Part of a small language model's weights.
Architecture: RMSNorm before each block, rotary positions, no biases in attention or MLP, untied embeddings.
Training: a variant of Adam for these matrices, 518M tokens, 7906 steps.
MLP neurons of a small language model. Each row is named by its layer, matrix (gate and up: input weights; down: output weights) and neuron, and shows model dimensions 64-319. Each number is 128 + 32 x the weight over its row's rms, rounded and kept within 0 to 255. Numbers have three digits each. A neuron's up and down rows have the sign that makes its largest values positive.
After each neuron's rows, "raises" lists the tokens whose logits its output raises most directly, leaving later layers aside.

L2.gate183:077159107129071123114151113154178110153000115161160156155117127145088116136129107095140163133122244165155160125139215088099114155123150120134091142126134154127123165134123138189098137150143126110137115115124136189120115139103136114169133131142126136177146132190093146099107151156130120050142104112104099151094113102053057121166137120126116178142136135121159153177131137130100153137140122117106122126132120149136136107163229150133105205164111103143106140081128117100091154071127148149152141134128101197141184146144150087119099144115167155135111128123132113088140102151086203087089139077139145102120118170162166122100219099169133138118137151126133116128159145063111092096125133082096124121165133143137105154088255124120099146094142106109115133141121130104117122145092136
L2.up183:077158125127133161085153121122172161119099138093195096141173136130029117146119122130128168155119165190134161151141202116129136191148110101117101091176129178115125141123080126185100144146142098124109093126075100149133132135108169120170141135131118136139121150157128128125123143164155094088134162097130078184077118139102095147155107134114102120117125146154134105177113107151070145155134155095104147132145139127115169097187180121128120209157129125195117153129171122125134150069117125197141115136125151177135161091144131066218145170103130140127100160125123135143125037152125164117104140089109058118121121136154178102099147067139105116101101141087163149129190117090143119165123170096104131094126107153178138139050204075103092132138145118119112133106063109144123158139157170
L2.down183:146118137242153154132138120081107122147243157094110120100126108098195168101164136160110103155157043104125123126095103134163121084150140184140113124135096144134144096102102114127155122116151131134098142144137135001080115119138138118119167141152104133106100133120165116114138140104090146159120138160173135123135113140153150138097106165125114145125116133153111115088147118165109148118138124116123115128136128110078149130091085120176150131140125168108142135166133122102170121163000061098110151103149206088114085124075110112146168100126056107097139159168099134123110196139125068136164105143109107116170152095093116141170071166109127084140116129120118167134095112169127154117127205147127115152131136127135168119152000139110148138128122133144131116174131129103160126090153116
raises: "\n", " ", " –", " -", " 2"

L16.gate702:160128104088150050133192137089156110092067186125100119137106148121162164161135152140078135160149157106086135130109206136186087150090166153095138126101175102110132165167122142079160112161159074137155082082112097165177172058029107140161117076122142093128102156129064150120130199108095127172100170159136188193077202145115151138122138109039110153128087173073122118125159129094107116152129143154156114150116123070127149193112122176148157084082077182118144107150119136137134137113175166148139166165057115189160095108116127185095126149076164104155153142130099159112087149079099113132126105131119116130123061116143148159161116100131108140157127100157106171098133131081165129134126100132084055139140097116112072135156161114126135110100099122101158137099073146099175139159179152
L16.up702:101122100121183114126133171072165164144109113117097137081172110121126141130116130108146109147108103122156120108123169073085110166039132153119012154168132165135097110113107078154150178118161162099082104091108124116167151103125084114112134111165177109175145115149127178126149186134116153109134088138112074213130111109056144173159138132095179147155098126139204126171077148044187175141115121147146202122121090091102124107128127143125062105099119163097123138129178119168168161144119133181112125092133066168118148097078100116118173088157140136132086173136111147077138120119101150129177123136131149164102153100123157094136143100192153130153140125144122148174114084111146144152116145097134112106124101151160194159161096110152073151145137111170138220142110028091148157204164106
L16.down702:129150154090154124139127177087175075167089107114079114086131089071085114154095110113171117103093166077087160124126197119079100122119153156104117137091133084083195143105131149116169147142154150132091114123111130165149109104176217152138163130075118083189110130135113132157194136120082132150142130107137120127158163117160088105143129153158128139142188169116142144119110142151153123146136114149132112076175128084119143152107130123120118167114181177105162129144216128182142184132145067149133100139103158122114125156137130090148119069153113189178121149121098127100068099164130099121064066092131096160103114119152136118171138136102194089071116107141147095133118104099083100135161124084078199156087071109157081137145132177164095132111132060062178143162107043089120134139122059
raises: "en", "lan", "qu", "hel", "rix"

L2.gate849:101152154138094116114162186109111143144126166205120167076185129124141115126120143123122110206161144170066173152116177118107112140049143128098049106169160084134116094076111128071149100148096131151177145171099160164155100095171110152110112133099137141075145101139167122056208139120150110119138049134147123177121101089151119142151161084176128123222097083071123162120134144120117142138117117111099123150165179125102078180097174158147120188132100104104071116107091151126090147122106170134129126128091129120140106086075085092141096154110161133148173103151128131193104146128129165092087122125108128097060146119179149083084158150099181136165114155120140111131156158152101124130168115132128179137167116135160167130150126151152101110092142114143111176181069129147120213160084104
L2.up849:081083128101104054104154154092136189094129102152131132099093115166122161122181121160119140112162149164043145161172148145125131143094108159087074153111145086117149114065151145147148165159131114143088120134092056118158073042115171117117146133152121099096105107112138184083111092067131175175192093166137124126151107071145095122128193163175178179161095120124121115126146143119135214100131122100155156201159149157126037150121127135122128134123118082061094107146114101170105129106117158161112058076060147094139080145160092100153077142117117136147144143107109171128140098106114134095100136116154112091137070118127093086115166123088135124200098086144066156167086163126129087121139135102190146102156117051120122140130095134135127130058171106142065099113108128122102155131071094
L2.down849:172124112081112154119133148137155075128118105065159111128101074155025153121131156159204123119157095165090119148147155182125105101102121158153160168161100101128120094123104161117174128065120137086100142127066126155134135111068171143133126142094141122123086204077078156108157165086102084146161114075146148134113114126144165083150117167088106123127143131163103099144118098129061125138094114107173129167119178063112133170088146140134107160110126101136111121102166172128095152079169086104115158050119180134212179118104161136142078151087034089187154135153068154124161085116143152141152080094126143151059162095186181163123117128128110085168132152080161155143102150123130070104135143118086162119133126116113127092142099089203146129150101185127114113150147109174080131111139098
raises: "ure", "ur", "ural", "ures", "ured"

L6.gate1314:149160187122047122146141148091127109095104094164126173046123160124135150119106054088120150099138146176130170140135159106079126171094185131151170101131128114040150106093104129120154123126103157114101118109073145140086132132140131126103122110096139117100145099179086115114175141164181096136207081120164106091138133100152084141112138112134128117122065137082156080157142131118139166197183124175127133086128136134130113105095110080114088147077126160121152127108101119125142128135166136132141184125115119132142143130137096119096158105051126123144151163066206108137174164135162162170117142126138162080100146115120130147150208150124123169105127101123127131126141226136112043140159125143106095112162106109135110121159128139183043054136132089111136153169040133136093181165138098
L6.up1314:157103107169126097162122071100109091134108132149119131074131113130115164110077130109159110139140086157141077127151163100156073173089149111174112120141141136144123127130149145129162116128099182086132150167130079101079165090073185100136182071170144078117144122143155205128146146065140084115148036163130129114170089123185100096130140069184172133103125144145153095091152139072079178185145106151121146142132156135053090159142158140077132157113115143077133137175150151073150093119125120144084134108118161130178085137128096111145178094112110148098186140130136150133114143133083044146156106132132157050070145050094151129114146159108133148168148071165126094096059168169107118149185180099139088131146117149131116140138095146142129082127145132097121168123134157141170210140181147
L6.down1314:163107102039114107100158166128147148147081119076136128142141165206034194131189137083142146122179075158158093195133130162137076129125102132163159132144090124132181060133129099135188103110146118100155122161074114118140194082107178145169158123107176115127115132110090163157111120083130087153138118125129130069117124100125097149143094115065099122085134218158068067112121135124115179123153154128146116122044141135109130138112091110100114152137095103137109100098130161135153114109132111067157182070148125129153101132109105162213158098150140095126138151142070148128113079187162110070124110064141110113120192088092166123124125132112108118137127137141096095133129177180140076075088218107122147129066166112123121184087112133185081118147136114184100132150136082171166088166132082
raises: "ural", "ure", "ured", "uring", "pi"

L16.gate1311:068152131083129148100116131148135083168092141125103075119171118103127137158144185131107138096125161159143108129137174088104152105122152092171108129164130167158145162080107059155137127115159094143106148138137150162147117166128129080163171020120099095200144163086154105109167088213211138103102227028102135119167124111094105142137161134122156125126136092094158102186201150100140086106095116119109111147146174138137127133096145091134097103113147047120137107143124157145103099095176089099090096140087073109157147147137089140073150106137164100184130126133113115079083146135107168094114113131116095204104159154090137139156113146113096154130072154137079116122113113099127161144098093143119124133094137092082094108115176159169126111103153151144099089188084170114130132131120064
L16.up1311:110179141123077134158135153140146086131108185144118102160110123064102147127182174140126108189097138134126148148140168144117106133116118146177063131117074135098172120139106126146127073177186165114088120092089138142130134140159098128133132094163107107164115173078119130132176114152175159118071183090125160118144165127141130128176122125177155147073101103125164090195148160060096130128102124072121185197157164144058154164118175110155151136119142125113131142070151155116157094121134073191119120128079141107189195119082128178110151175110106112108175148154117132123044123107101135134144037078131103126126169100067106087128115131086149106097089171130118105126119129123122106085132117117127157138086144118143142134111126164167075088184157089113118139132094187141153115101120105
L16.down1311:122130142164163150117143172139128146121087074131114150147122147169077140137172123079191111165160081123151106092162187125108171126183115140206124134150100096083235100171122106170133048174174182120138112068087162128122133145184136174100137105125131124045136206093158126198098113095119119110120134131157125161098136129120144145137091115140150169072126160132159095114142100042079105153122092078146173157151134179079115096182139153124162174128190153138109146106151094118163126143099135128112155133131154082116154099111152122114096156078122134075106162145172145194077091114104157140165088113106148111165136080156126138146169094132105113091169109204133065198093145165169054074125177178127116149097142093188146132089093196087100136143128082134143127125136102160146102099114171
raises: ",", " (", "'s", " and", "/"

L6.gate507:075171102121107131096149108151113171133045117157128089141094140173130101116121134098129197093086103123134186111160107172130148106105124057098132146151162143098114143071132114135097179157148099131153138080130130133160123129112158102104105113157123180176160157174100223090137154194129088131123117131126108170135104103098148106142090139119151115147076092078184137087178160227165097106093106163129135070104098128165061130157150155124099085119118131136155149122125121156074145120135116080118147149206128150180140164134125096112088175158161108140134166148118114156152120095120190135067176096120111107100191150154119112143182142112097116145072131107080033080143112099119158135121105133110077074126083203132134173108155121179118153046203105120145073144166124114128101178118114
L6.up507:126153125145115178110122111153126187134124118171158111145135156174081055132141121104188163155105068086058146139128106164135123159156088077133117129131138171134166159085103107127111114175130123129148113137090123126164175128076169163089131219147108185148126150174118186126113140146117117144121157117133123156135062088130133137107152146166139111121118082118144126142150123144132089105122089130110110058148116153161082089219146084133131146202126160137118184153140134157137154125122105098116121149144191098154131160118127185180107180155132116124135194130124135120152060102137133127097177099117064089138182140152160077160151135132129072084097138102110100072147142144085166160115208123148056078091123178106154119119149080095133152111131095099100086137151156152167132134117130
L6.down507:118109107144166129168107089133161157104248110113119148108150154072154152145132110166089076153142078123150138158092126093140134135193100174112092118115078122111156145133112169121134052151106120098102119149129135077128127154141136147105142153157126074063083141093163102102137092133112120111123106192119161097142131145123153108092115096122127128090163167190099123162076108116137133162130143094132140175136118121107122162118118090175134154110134150149108148120119198136137104130000075151144131128131138157112064127141128118121162084149000137097166113143129142139147203128130111141166078161132126206199116102060180084115100162135170137105185102092122192159104093157073147123163174155139162196121177144122117087108052146106134104157134132114132121158085132109153145052133124
raises: " ", "\n", "is", " 1", " A"

L2.gate587:136108158118076145062089076146157114132133135125133146142149187135118081132091100121132202189130141164123121192100172129143119106097122116080148100117129157091121186147122108039087145060090121156093127199145092122142100127116127103141181116110157140095137147135143134056148175106102161139124123095107099153161150105100111146179127142049122163142099137115115164195135129096114175140156134139138119098159148118153186140018133109137139138130155119172115143117118118129126147121126135153161067119124117130147090134111151151117143117081178117124139117136152146134113163091123108126145117122185125096100101146030187187110190179143122123105015142094128132087173101090114082166211096185099147208185157149117133114103154086125098065179109099155122116111145096105143120099061153
L2.up587:158141123125144141084129101132133152167138128153212100127152099088064086147148126128145158180126109152098144154118170163135097097162137146081157071126120186154087147135093118113082122157135110112046098120127100139141137126138126134118139159120133173065078133077177177107111154138119112109126136139133113163107110118146136093118160123129106130128137159199095113157085093107127173117109127062105112153115139116129188153122133027097174120150240147158120108155121088101165122157097095110146041146122165105180146127119185093178160143138109189106170129112144172106157102060132118145133094105144045186096121115103184168122163123124159100166040130104214184157124060116149081207137145138119156140115200189198148106110108120130117061144127115119159122124117117135141124097158104
L2.down587:138136114122151122163086150160130168137079180113150106116097066096059167147084128095126123084152118124126140106160074102099131120121143140131123100117134078171171098129141147200158099102167106131119115114123170120142152150171167168114173121147115114096098213156128148187116120134126134134121109174183156152110110123093160096081095165145147152081131163115114064094124074139098085158133109114139136124174084096062136099233114152120118156143081113110093136119126147141168088142000030117124146139158155182120150141090145128134137137138165105123095158127119150066108049152108129125107145162066122157128148112159085110136106100145106138127172140117129150097128143201143079098052231104115141065116123135137160155129119138107143145103110174136121162122141119133092160142176134
raises: ".", ",", "/", "1", ";"

L2.gate566:122133140134114139106138080139168117121171117103136142131161208129123090129098124154129134147086148145131144128122180127134137107142163066126138110122119157164099161172135088042076120126082146120119116145144067134125102124121136072138113115043144118113129070106117122103121116095128151107169118146090128072159107098105131136204149106094106176142133168162116122191135119093144165142154111117125113137147108137172157097000167089139117151144143058114170124138142110117123140059135133179137064111132095133177126159134151141097113134111129129130115123100194144139129145110070054138102144160240133115098111180086163158120183151139090137144091149124121142157114115018114127099231100102107128221139158114110144173136184123182123112152120111129114126122087118050079136108042136
L2.up566:126137116129140099104128099133150130160197127077166102155158184124058093107114144146136152144121117172126131151133198125169104148159141100138150083118099163151113165177121119062059114160089151114070116146127087148142132158136187109134103156041136126075120070103123128111084130113133124099171086159101124110125116120150112066201171096089114164141152183197100073199105122092114159130158116104141108145147121119167167109067188054116116126164163047138123109133171131089127102084112140171144070113152135164186126142134154106195180185113087148110126113108183166163141103111062055128111152141186117124128118154124157145126143131145109127129075109090149159180107107071141106123182148056120129190126133166118131125108144111154145115200127098117122129129103118096097138117079150
L2.down566:126101120192146129123092143104119137135092165135136117132121066108135130125098107100175097127152136128115133139126043137104139116131136172139122119114095115122169080096151143231164129110159106124131124110145170068101141136138178160116146133195120139118078190143144136156117121145140106156116130127176140139089126116126131107103125154115142134103125120132137128111139122129128115144146135066127112129113126103077151111255112166082136128139118169141108125109115135135178121179000053111118141126128193158116103139107124135172133124155138097122139150127123116085126045125136160122140113115014126143123129084129117107142109101154144134135153104129142122121100134225132123095068241140124157085116117118120144105121105166097150128109130162127134138117127116156127108138169116
raises: ".", ",", "-", " (", " and"

L6.gate806:197124114125038163100091151143129117037094095146094149124167119100119088158145079163158099180107131097204116098106183116154122143138179121111137097126119148130070185132139171130115111156098146087127074147108143162108164102143137116135107086090169096161157105098068179156133126177193080120127154102110204141107123168100125069100138187124097181109137136092137096144138082082135091090130190121059105088212150162172144090143121125112125108117105124106171100174096127135147081138159148111119148173191164135143142083183154043171074048150154132145085105091162083135084085153160149114154185129171158155101061135119117052170144089087082118082123085123156120130124134107142149140124169142116132128087152154123130186098133065165112142094138085119098153105104139120137129062130159
L6.up806:149100175086089106134169119091119073093100068161142174163123115138123086107128080100106122201095152113138104077184129074111188164141094161144162103126181131194106148159172145151193105149122170146132090077134086115139146199076115168119131058158086131135128153143146129142147097057136104127157141108170126116084139125142181106183185114138117131069145095159151079097109128158124170171164044157191129094122119165158131133147149110135183188077127120084140117090047154114126134128155164083099138159149121140168092115119151078117122130165174136094117099103118143169092102148099125060064154139148129088145066181131093131125142128177099094089184108135162127129110139141116144137089153127123101116116116102169093135118169118121202148107122069170105132132126128138062163137101171
L6.down806:140150137103107123089097157120086114160113101125155115146048178169038201161081136167131091171136107061094098119129138120127114138121111084067159115096147110102073110091196140109151144182147128126085118134146077214064130121110156124152113133123125161147106115135146108160088086116129101154142107129157114137174140133131075137156131100141153019110133061126164156155137145125140133178085165107183091129107113113193133121146151115124105158131143097108109046175133112228112154124078160114107171222137116103130123107100101097134120077168112156128115161102103102148141134163097124106113170130166098110128131152122155131096090073149135106089144148085098128121139137054108144123160154120152160199163187167110092120129129080097152201146078128098149116146119150123073147119150077
raises: "ical", "ically", "ica", "mouth", "unction"

L2.gate115:135135147124095164165143097102155110110139131195143100128163193107139132096092104095134134179139138079188136109111191132109134109149191084078135175128180166163121165159208102076143121159117073129162074172141147154101088147154087050151125105103131110184101112154152096050129151089152120081109104110119110121139132096084080187104112132115110115133106135014130212114168173160107097103112137182104152141105115122094081154081160138126149142096094136149082115097103109114124175115150106152173154067098105101135078164140123116093107077124153126144187156155118124148098249179172094114143121148196184124115121179091127106119185132143086158114051116135142103131097135067151117161201092129072178189167158160142095147112160142134098120131119148133095088156098108090120096124110125
L2.up115:105132127171100181167152153076143160121172144186199083150148144130085095087165089099143163154118137068205113122114214139110127171164149100095107136084110122160154138125178131087108089206089090126137062120122155113152116158186152155128113110121161129131135128146161117079119171084182076097081113129137098145107131120119095075129090124113174100154125149082108126126140126164109097109106134150092150130070149153107100113149138088128131125173129157181077120110151121088124131104124105186132159072111168121136082112105116054199154159132074127132192167178111118167135162145193064106153098127145152124146171174100104108126168068159107135108065131110208132171116136113116102204164159118094161167114159169182123107078135107087107130166149165103097098141105135145128119083146156
L2.down115:149109107137130130112093145136113173120120166122148160108116126128066145146129085079176120099140148132122128145124077115144151148102126162182127103121124151131121099114130143184102129132132132090117138107125138148127148146155143138108129145162111144110069141141151147141073146113150111127069133152161115153112130121148128073106129144157165149128161155129149099163085102146123126140148086106110095110140138124097198119255133091127123143155122161151102118128139124116148093194000054150115112149166177138132149141124126164233153162131148142111117133102083148109124000114136122123156150089114111175130139100122133097122107102147154112124130119134136168154118100163123120117072255135193116077102120125151167089160124162095138140139136136086103105120133142158145140150141147
raises: "-", ",", ".", " and", " ("

L2.gate682:122196171160115086131138088135101044122090100166056193176134117128128134067087179135120166100101105084173166089144121196182160110129106164127108097152140159125079149081146121135127159094173178133139104172107153112083093161213081103184131101119151152151118134156108139169158080076141136133103082099117145125127172156125097186166087127124087110132143113115181194088139110100168127118103133147118133073146107165176102161088147161133125041138112097144146102130125151157098156131113149078079066191138159075148106178129094137068177113135148150142154110118129164152076122128107115115079159153154140097093159173110089171151178149053138138143103170152065128077089132126137155102147107184135122135128173120086132087078100136241150153096126134098124094160128104107128090110084154
L2.up682:125154157134096095139104099145077072127088109153044194120134136112113141106113170157129182108082075095149160118131137194145168141093104177141071106141122154137130154137121100094140150119167203142144114161080159123081084180210098149183123109119120156128111141162133121174155086115153121132078114117127181156138169145118142162165075118136096109129078103130159153084142119123110131078111137170117133077156128170186051145097146149113120033128143102141144141153128164132108098124139149077065082184117150079176110221118082146140217125129131162094139097130094129156081106126108142112121149110152111118090177173102071191193191146051157112124090148160121134096103140136140160100135113178129129109111149118085168078102127120176149123108140132084121120178110101073140095080097135
L2.down682:123120072148150094134114135138138122163094095141126100133146139132117132156149126147163105159062088139100129132123137163147102079127127134154112129144152117142093113161115156125140108132084115125083066131097129045066084182149133135127195129158143149134163145156175112142132127119080109122061098158192123153102120147114105095132110117170134091157114144093165140098122111122127117148143119132118107119129151137145146101181136165148147140149152147125118158137123085119137121123000128127082121148143255132110135125138123149178125139111136107098099088169105142122116063141103124079129071110138126111113123119117092135150203082126113099122085150156136158170126088168104082111144242138161144150122159151124164126146109138169133123100127139098131115173119123068182140134144140
raises: " which", " |", " and", " (", " from"

L2.gate134:155130171118123119145125047131155084140098129136108101148134129133127121132100120117142131123100170149164153154127143133162109122067170121150136141124165149156108179122163051081111132112091113133119100169178079197129088122102122114177151117091138122135115140165096115075124126120135172113172112116128085131148154113133101167123137118090100128152106118146134172132135154115115132091133135137123149101117099117175172166030127115146122094161102103129160131119125111162084122077132103128207125100113013125139115181129121129095184109133152172147130112104125156092085172060101108079081165137183159102087195171075165136157161154154076137151061117117117151137131098032143103128173092145098108197171144179113158141107205090168105111139084108135111098124128105094127112098123134
L2.up134:132108126127119134076148097110115178159152166116142115181114117132035099162150109132128135152079135147152162167152137134166133173113129143160136133122109111127148171105127109089141112164078130119067108145101050141127115152167206173161114152147126103129128142118089127114103149107111121117156113115131081132142137145170099097109157101079131116173136127199082118126098152134082133121126118087131114095110137137175190127111152044126133072234166140143129149081138138146106113109120085137163149104115109146121114130098105058197222185129105197128169134120131176106125104089125092127069111105138118110114179157109172129170120096142116121138077119126206188146118057110143103141134152115073151146110148199126149077105146068137136106177106141100096110112147094150145118082169143
L2.down134:132097115241132122118107118145118185137148129084124099139116110091102139123108111098139115098167075177132133143130083148102122152147130156161137091096118133110155102150118175215138120131123145136090118102117166067132126166146177146120147153127137143119087184124152140148132125136156133124101147172162139176090139115143135096131128121151140150114147165159147112146102099132099135129134108095133095133105110126079132120255158119116131123163136154132119141131105108112153120144000100134127129125143201175123157127108149103189134139121080120104111148103116133104145038145145132135157116118049131170161148070110125104112124109144159126124116151162133145145093112167119111103078255074157145077129114126136156111129084160068127131136135164138093135126138135120122131123160137
raises: ".", ",", " and", " (", " in"

L15.gate22:179159156093101059163087127131148123158116126128140092080127149138157180159111087102130150150143130142152104093125064115054106099132123170103131126160145129106060088115095133101117134165143106109118117144153109170116191073125175112138107146147131090152157044126111098185147127145118081110203114110149095121119155117126094146051098141094119097171119065147132152143133136118113152128138153113159092122194150084138090188106135094142146131115158179134156089121132128091097165147159147128092154098142117181130114137127167099110038121107162124083071151129105059133154144113156077157151125111121107062132116093121182132099178138181141173139138097136094140079133129131139089162112107133127105125142119139168081136102121147116134092141129149154075072156082155128104121192103120
L15.up22:130123091112118150142160114151169128145121135152109116125165149134109162134063161134136098161126087153122082069162163146110128164071122129126088121140135092143102132143133120141064092134125151153117148211138116152089117143177109143129100090131112166130110124066201121106100106156173118160119146160117175151099157098106132110152198127097038153091108085128128131130223180175135093100150093155119119144176101102116114163127147088149155102096111069162160130155130155126145158148112127146103125124115114150125130103196127186142115141146188130097132176113119147135151118146095131106072158095102104138120152153141107123113075134128154129130024065182141065090112086144151178111124147161105113085121202085105091110118122026061179112127138108097176200108169132112192124130147154
L15.down22:124132130086130084135115138113160093126130125109135101103138111122146162098087124149122140108123134079164139092148103146117107169172137099160154139133128141129115143048194117135128134173139063156090114154173112094179119157043147107152142115143123129104113139056112137140112107128119077121131140105134148128190146148173146158113183136102135095146118093165092114117237171097124123114191169133169141094107176146156151108126136143105129126151078176098071117145119131132131177107108128110108151093142161065121106100167097118146132060162140143110043134127204119188180114207158028116156156131115085140076200154087138145096180089108092121124111172107111127167124135111172140163182156129127129106175111085086099129114087105148076144134115106086139167085114175170100130144087141
raises: "ica", "ically", "ry", "ria", "rie"

L2.gate946:131167139136094154146139095132200097144005134138154068123109138137074156129144140156119158124136241165189144135155152100068145106137112105126142162139133128117110101111082152159162123157119103158115140130190142216155163137143117084149102116121144121171153164150100170126118156193136109099145157126106119188143126135093103134137150128142118185116137170112154165157111097094116083126122126111116117116105117113110140122144159144114121205145120071089107104090093096115117119121147143109146153180107118157116198173122144095128123124139230147158125090082166101079145062158084169088112137072138166106114143205201156103163147104154120135128150115126133130166154106117145112121106119084083136095152136203107090178093237157119151189093173106117129125116095131131067129137101132
L2.up946:118122125134131179113128108070193180111107140111154108097125127144025161137153125158146183154138171143142149148118182137120123155168107126135133153147119171112154115099088108162095124171065099136090102129129127167163163117171145152156084135096128124092129139121118145178111171150140079090139192126135139166129096144123083118139156153104097151098143192142105110145120082107095156108158116084100128116126151145119150057209166122136137217155116108132090117111124115120159093117121120175126105132143170190159134125148096095255186145142144147115164141128141111115140000164138138109137116107140126127147145197157131105136111102177085135100123125088213146160129093142138149133086214072077119082107140194148142112092189113080135187118149070079133128103127154178101179088143153
L2.down946:137115126255164177132137115075120144147254143096127159122117120122181161130156157119116118139144082110087106120088127150141146098157145172146106136126147116124135112135124118163123119142145153131092112130095130000118105164122129143107151153171116126091113134121164129147120151060105150148115142161167125113123090139158116127122105118105134127109126139188095094130132133143120173121127108137127140138142114111082120125114082152148131140167126168138119136163153119113171118136000016132127137086165198120120096131085112109141157129103024082097144128193115147139133201119122045137147120185136089149157137098088089114126108165135123064126112139113106163128106115169130157123103208145144097148126115105127160099135067129119109107152128146134140122150139121121142138114137153
raises: "\n", " ", " and", "-", ","

L2.gate622:101110150116109125106136129106154133136139111153139162110197179131140054122097140148133141173096133167122147161109173107147117173135120066108157135140121172143134188107124075000141141125069139139085115143079095121110112148106149133159130147082109129088147101155143125063123112092109120100083113117123096102107112129122115093197136116100145172177136139131123085182112101117131148154091129152127123079121134139166126106012130092115112107129167065176150154162184109108137143059132084188160095113131160119169102145143148084159153172089133182118160123117142149166119156092121085146091121141240144130089118167072128159129141179180093123132060120096160144147089103064122143158191140112111136224106122124110155157099131060154120084223131085137107145115158117116165146116111177
L2.up622:109120132122105089150148127124168134121157115141151142141204161143104072129106148125109129182118098172144139132133206102180116148110114121099183123148125159112121202163135053049125146148095105113066118146066121156115143142127162107186106127083119151117108083158155150092095124092122110092056115129119130119125114148108107103192156114129135178186129158144136080154105106127130153149124124153123119089119090129144111134068128094119100109140154105168131144163220131098124139076129132175185088097138166124178101177145163069154176165127097200129181108114143122156127127095075085145086128112186148127105134148100152173140121191151099122140032101117154195177135097058116099169186119092117117210133148168095121129101096046166134096187154073082126141141123122117163168108137157
L2.down622:152113125152133132148096114143114123121083160108139127125090059116100142133109108110128121072181179117121126131138066151108142104110165145135117111094135120137162078098133168255138120116165132112151151130170141109151128114138136140099159130182134120138057188119165131161145140137132125141152139123173161145153129118118124137093119162134145124087137127129128131118114093101133116123122141100131129150142141093069147139255130160102155166140118171105124097113123142129143124184000036100094141126125140153104122119122112155105073122130172099128108159163120119065109020142174140138159131134046126139141118081134118098118144113130148146125167124108136113124114138195156136114051213148137141056119128127137145109128149193093134152084129137125140149113117113127115110128149116
raises: ".", "–", ",", "th", "-"

L6.gate647:104119133117144062112175145108105140093133136101109157159070108173122152158146208141094087098169179158119117132220105089127054141142129148126154105129167149158107155114169105161142107127187112162099097125156142177076151141138115151064132130158145130144177138169107145134161144057113182083157067147147103133090077141125163140135136198150028116100130106131149121100149137128168139135112173123140152138102098150136100126100123098150161162185169157152116137148198086154098132093108100137081128153095102151098070165117147121128089133147125065193097119121121065097078142131170126160108057141116127082144123154140154095098101143080126155143069126149143113143119119126096132066168115139068065132125175208150189144109146094127146084125126110095107129120161098141162137101114121
L6.up647:080087161119142145131099159121162114157111095173138171161165135128113115105145062160123074092113103147176104117114218102169140155167118070124117103124173067155108104113112158148153146119099096134141095077195153126173118144148173161158182102134121069142157094090112204136138163071158150185156116166070118109123187190120155119229173147175104117077064060139074105093090094182093129119124114134112104104150206163145158089108117158108083143124124097120187181084139126114092126084152134193150123120097149122103156131120171125105139109161119112101158179109084102163084114123077098113117136155154132147125112140114090129087110129111125153140144113148208097169103157168164211156118095128141121105105155170163131181154129074107153116128110163177125126166129101119134116080072143
L6.down647:126109169181158093101098164126161181049121109085140148151135046106099125148141188134145086148139156191131145102185106160179085132094112115094196145159173123135113146187134098098115123119102096135125117105188158118181126160152158122129174175111098108143101094157127111185178166075111190090130140108097082092119132113146128178096106161137104169161151077188082140148084165142118175134111151125096092123114072120150130145069099115164109145130058165129125146136144144151122106116175134096086138128118073147181160098118101166122154139164117125161086086111149072183115088157113110112088079145136119142141135170121151120111088120165121129179125081129139076147179110210133138105085148115083094138133137193188157103088108142099057163149094163139143168122101147129064181150068160
raises: "ote", "oto", "ier", "osa", "ise"

L16.gate1375:131145171111130132182158150107161152134131121135146149072141138128148154113119124129092129158152150136162149154129116110118132139127121133113084138167169122113126144089150130180131112146171099150167165154133139146114135143148164085193096206107138116118155187129225084116083120104175170150117164087143175011149109095154106154142169085145083161076161160106150137127109163161167160111088124158117121100127085147104077114171104080102069146111147089112139161092126130138116156101150132154103129155121116143172133086132190108100154114084126143152110110090089123139102107149114105124075108127104179171137103142176176221118151147068164027165205183086162195133153148088170125041152089119158056133206143125111117153075205116162111172088126120089170121133125101090130119130124157
L16.up1375:140092123102135130121138122139099112162114132088146166153104089133121171126142119128145121119099150120115131159098214141175128081158101191140137098150093149098085070083124129156176105156139157162136136134166101104129117243153132139143140126108111112073133176111152175162119138104100162178106118141128172149138175155138153111119072132080093156186149139116168106143104094206134125188151135144102159127190121079166097126105117178142144172109122155090141135182086130120187094181144158154200121115143119142123148078137164067147162131104157143122121108073118080148030149113100116112152071073162060100133096108113088106146139106092166119094067126127150165156131123091134135094147122136180111131147146082123148154138114118164171131159125162187111136194115157097129176168163081
L16.down1375:110099128135145094072135105130089137108136124160174164119120211109137145117150138085109106141131109143136155129157117172124104107146209112136129167203146145147096104114146070119090102109151124156077190138172084100122093142122099116171096149123143118145099122171125112059119058094140168142124094062199114152145116135160109151115089098124124165136149123104113143197126105103138168109084130142156061096121113129103154152130103126113085152113150120166111116129131136160109122100133141186097167129121135076117107082174173166104081188137070116146162087085166183125096105116094103151123147132145090095108156175127122123172137119082110077153136144059112119117069148051151156116166107048156141152166151152119175116079109105136076117170124160122164161140100171101168059123116108
raises: "ying", "ially", "isting", "iversity", "atively"